{
  "n_layer": 11,
  "n_head": 4,
  "init": "normal",
  "lr_mult_down": 1.5,
  "beta1": 0.9,
  "grad_clip": 0.5,
  "warmup_steps": 200,
  "doc_mask": true
}
MLP neurons of a small language model. Each row is named by its layer, matrix (up: input weights) and neuron, and shows model dimensions 128-255. Each number is 128 + 32 x the weight over its row's rms, rounded and kept within 0 to 255. Numbers have three digits each.
A block is one neuron, or neurons of one layer that tend to fire together. Before each block is what it responds to, as a language model described it from the Wikipedia text at the highest values.

Fires on the conjunctions "or" and "and" joining two words or phrases, e.g. "little or no", "culture or background", "K2 and K3". Also fires on word-initial "or" pieces such as orphans and oracle.
L3.up55:133140166146107170126089065178131158089111030137173166146156182128133131180145115101119115113144159048118133063129155062116122117109162141125091150153147095121129109158173176115146105115086174170116136114136058141132137120118149157130097135147116145099130141168092121145065117134128194102120098080144140079153111153110132111110111100146183126184107178069121164111093113154071123176161
L3.up297:112074095142095157157159158175101110114140135159121121137130096184124117182097105066129111091166158160131133120204070148084073102085086141116117083130135127048101073221117096141064160140119157107093138144136166059063119147129107160133172123161127126187147113112106081144078084105135109161098124126122129130151066132129136120127142116102088099099099144135170127129096117124215114148140
L3.up390:120112064170124114131127130124116130121119123148127104116108126142134097139094102152151139115134147166191081088065059100132097111088084107167097109170128109181138133179149101140127099147113195112172126097161106090123109134123191114088177154042203107124173098187121176147091122110156143142109119130137125081112098089159162169145134114150108084142167134141127192117131178158132195169134
L3.up465:106025134090180036084114154142154043076130155107108160119142127150154108114061127130143132155180106148143175074099122071141113120115105140131108123080136132177139134129104129133153103089022127166147200093171131182132105136093116091138055173101145137154110136096135122165135171118104186165135117172094118180058149143054114143112102140153185108138169131141174149126087139112157169176100
L3.up522:074124199100145160103149087147116109054125105117061130137168153130124108104105132139165087124127162196171108122088115117087117138082130114090081208135160132216176106131116144094173136137096158177183086104123134137136121151060138067136133146123142113173097101132082159145144119153149194175077124174172141188103109099098076153118120164102159124104125156147140155131111168076104173153167
L3.up537:102113121195129089199111184091127155114100130134125090173089100117169178172125193153176159079155114136124164073101095149157055132086090140135139091109161110133095100147132103109117106156134094147112093124175116156086128208108141112178133137145148168156124113157138129126140094136135148170095119122158130147104093117073207141076133090071105139066098104141157158082104109142089187129104
L3.up809:075145143148119171206158145077080072117086151109100118180163108141127109089157119110107146134113182195146139088140106080126127197123107138134142173142130111143199125095123085093116143137149129156143173133128123132069123129104144058158152141139117152100177137095079142118166147113168192129123116134107113062131151164109102113087104177235080120127095121101182116093102138136155131130114
L3.up1022:138188131122179181117148172100109103119065132103117123106138134156124065110187127131077098115120135145144176066121138178091125112167083065157197183130188146150142105070100165145126194143138132176090141164106135139149090166111131098085168150173083090128136082146110099109119090101106149148086062158126171101109104156108177134149134133129166179101072092088141111135096115073131141153105

Opening === or ==== markup of a subsection heading, usually right after a section heading or table, e.g. ===Club===, ===Career===; also rarely Apps in football infoboxes.
L3.up260:142081169177134181153140060153109092153101167130143165118125165122126087174053087100198145129163069108118128136089129102118122125197169109119130126168141146116144153093129164108154084088128067120096134164127138142072136147101195118127127175082188147113112170130088109195104067106150164143129052140108137106141140166112149115175177175125144145105129122081134180141102090057152168103103
L3.up275:096121122157111145140112069103124146134084085122165152118099138127126118106101176122074131137200145100127166100177126090119153138134101134128174208133075092187089130080109109107171105094155113175149126094109090189169143153151069156189176128146105129159154164128065131110099089100077054103180067171176118099122141043138113109119119197163153091106123144105229189149128111143089140155113
L3.up317:127129066156118090172144116080163145133122089143101142138131098112122121087106132080180120045071090100119070130098170194154119175196135167102150125130133106077140101147118116139064110169173148115116155109119101167146190174110100114160091104097074124050097104141139117124178096138144139112113119095164086144108138133089112163095163154165073096123136185153113140186135113078114161144100
L3.up497:193119131143119110094126127105187078091080140116131131129107107143134127120089097125135139095222130117123147100168146101134072128149204149128161128135149163101168131167124226116141126124128162137077071088130111105162212117118126145146100152085152102152145191118162138124141143101122108128120133170107104141170163107111094146093136162177118155134156097128092177147137141158152129113098
L3.up606:129079172174096156063097103118131101105094159086152168101128132121148152132217114153118127136125089062079162142136137085149151125128059094136090167139114112072101156091171095106131134135119183164093132149142208127210105093173107153137155157126113069129134102174117137113137088140154106194122097130044141176139100133107089134082141109175107157106121118151128090131149173118144127166172
L3.up672:116091099133101129177142134144091157152132085151219149159142179095081165165086163070153108111128134100126106156110112150200148120145149109153123127131109121181106124143153101144147126135154121166117087084154162140133086156177115109129135166118109144124128160155029108150136145145119120086136101134153078082097098126099166136128113163147174163038138085122104124124130092102091121171111
L3.up819:184121122051136112185122105100124155172155039141104134113126172153077139150098100179141165131124110132122120138132240115116109108140114193167116097167084117151129128144154112122112122144099141110100150142110152163142126123049150117134089157100131147109134100152148130102072149090103124137185131129157168125045079151133083095095119155198143092164121099230119130165156126131075134185074
L3.up880:107098108166047158079109100131157088147121045173160127145130130151112097108075142144144140114098125163145179146126122126128109142176182157103155160148088091132064090117174106090136104110092143134130110136127141149085179083116059097195088122061211074195104152154071132095096122126167110109114141108089140149154111130086110093118151183121169115178055057153116184150181116119095131095123

Coordinating words such as and, or, & that join two nouns or phrases in lists and pairs, e.g. one or two, Tara and Zvijezda, Law & Order.
L4.up108:097147138134096090158077211114181100111159134037159168152136101154089145125097105140151125094180096165164084135194118095178095142102148118091151133112121121136192169122115102136106139102149051143115128196111167064115105147082165077082098145163116167096092113119108138140143157140131131151105137146148161086177138127128122136115052126114078155114176160107117131165150137168084143115135
L4.up615:143124121179118115092120141126180070100179092119186159122096165123163116107084111115143130073099114097085111110143157156119086164147132099127132200142149126120086130121116131098136149111087143146121138131173139199114081170083124094125119182159103161140104106104118178124097143122154098198148167096132049108143123133131198113145086173117109097068115149143151177188102062075201184114055
L4.up698:114141125181172167090148158131137098066182149066168165081111132059161107192121155112200132150108122108162137143162184107155071106127176122079107132139121103140093144107121137147109028193090157149140157115086154112084145154090112158183115153166103117098157144134140164155131062052098145058146165114141153070071109137128169183133083105076154090135152119060139175157223114105147160146120
L4.up928:082103117195099141206134153121167126114126121124072169148121136143149163049131127096165162073129150098155136136153144179163081109114098126077108120114134222126123114094098154115114099158124151194115153108142098149067132128110148175180133154150096111098139057122167145077079111122163071165131125145089146095117103156187212138115124157131122119178136158031141142096139056074095159121115

Two groups: " and" joining a pair inside a name or phrase (men's and women's, Jurassic and Cretaceous), and middle word-pieces or hyphens within proper names and compounds (Abd-ull-ah, My-an-mar, Grey-el-ves).
L6.up835:120155081168144122119096114140179084109126100076059157126141152117133128157110125116107157160143081137158098139139113100076177121135138120150176167182136126139084152137146094096052130123120106095120042147061175139091137147167171102146142157164119114094127128077166183093095103097170131143203162146162113189109079087112123178148075149134125159144123120111146166135091118116142130165104
L6.up856:120107118182119165115129116100154096098097129140169173127124176141111116142172162113153126088095140078112144144161137085097161137171165086117176160150137103130105167106125126125069082147139108137133158106175161179072136117117155098212120094169058124153106088103127140135117074183161130135115148149111144099177082088120154110119105148107120069142123087111113211181114118136093142084106

Opening == / === / ==== of a new section heading right after a paragraph or table ends, e.g. ===2006===, ==Typology==, plus rare stray words like help.
L4.up149:130126120145096125114110124140141135095107193163110146171141160163122108175121139182107150127181154119139154144136128107140110103087132124155089194130061063130089138145120122100097135143125163117135168100119126119109164135120141193112159157133119095119077077114085084108078125155119152167131127091174155110161103187147112188170147098149148124127123176094206131150089077118129070143100
L4.up504:112163157099096183096106089096117074198044116118131105190146087120115164094117221155105127152118101117091172070096150118181131121151148153114137112108080088116064162104214174138127175115134099094125131151114130122189173106167132054143172124126170128084134166113041129133142116111147144104134100111093083129086153083141155099112143119145185068073122125161163169127095195124110082095104
L4.up788:173132125101065161150156125159109169143117063137097127144156116086095147109132130118185144093116108102082063187116128079151173076167090145139135108124114102084098078121178122120206124111100129090121079108143139211129109120126122122129179109138122104152102116089132096126091154111174098157116089166151095122110179105066157109102157107137146132151138126189099126190200118128116144145164
L4.up840:175069036139146089072104130178115155175103151089152153083135081107133125121102085112168189087124104104058128150126173191209105167160127124118080118069139101087174123152155134138084137111223171100171126053119152165157168087146147131141109159127097109158130124110133127144129121153084172091096105075128104153094180135098124151131133051124120111118148136156130132110169165107125107100131

Opening == or === markers that start a new section heading after a paragraph break, plus mid-word pieces in names and tables (Ab-d-ullah, Bel-ar-us, coordinate digits).
L6.up97:209138144123127159079080156105117161158079095086169146095074182163111127079106162133158104106163124129121180176110108187108123116129166134119113107099083109143129155140115130128094152185087194093174203171127152119142104123134106102150124118129143119126108082152094135153105181129163141111105131139148149167129103093147147125156127190176152116132123133118139148116126143178121172083119
L6.up1023:126131137142101167128133133148146117153082132157136134130183167179150147124090147151136143102117097099042111139120090168104104149118137073178124135131125132191111153109117153127128143166180152194128137126100083089177171164158123083111120119093107147141204152089113075127119094128147106171156133141129161109092114125082118123082107145130146116149088135159167149160150145139120123108149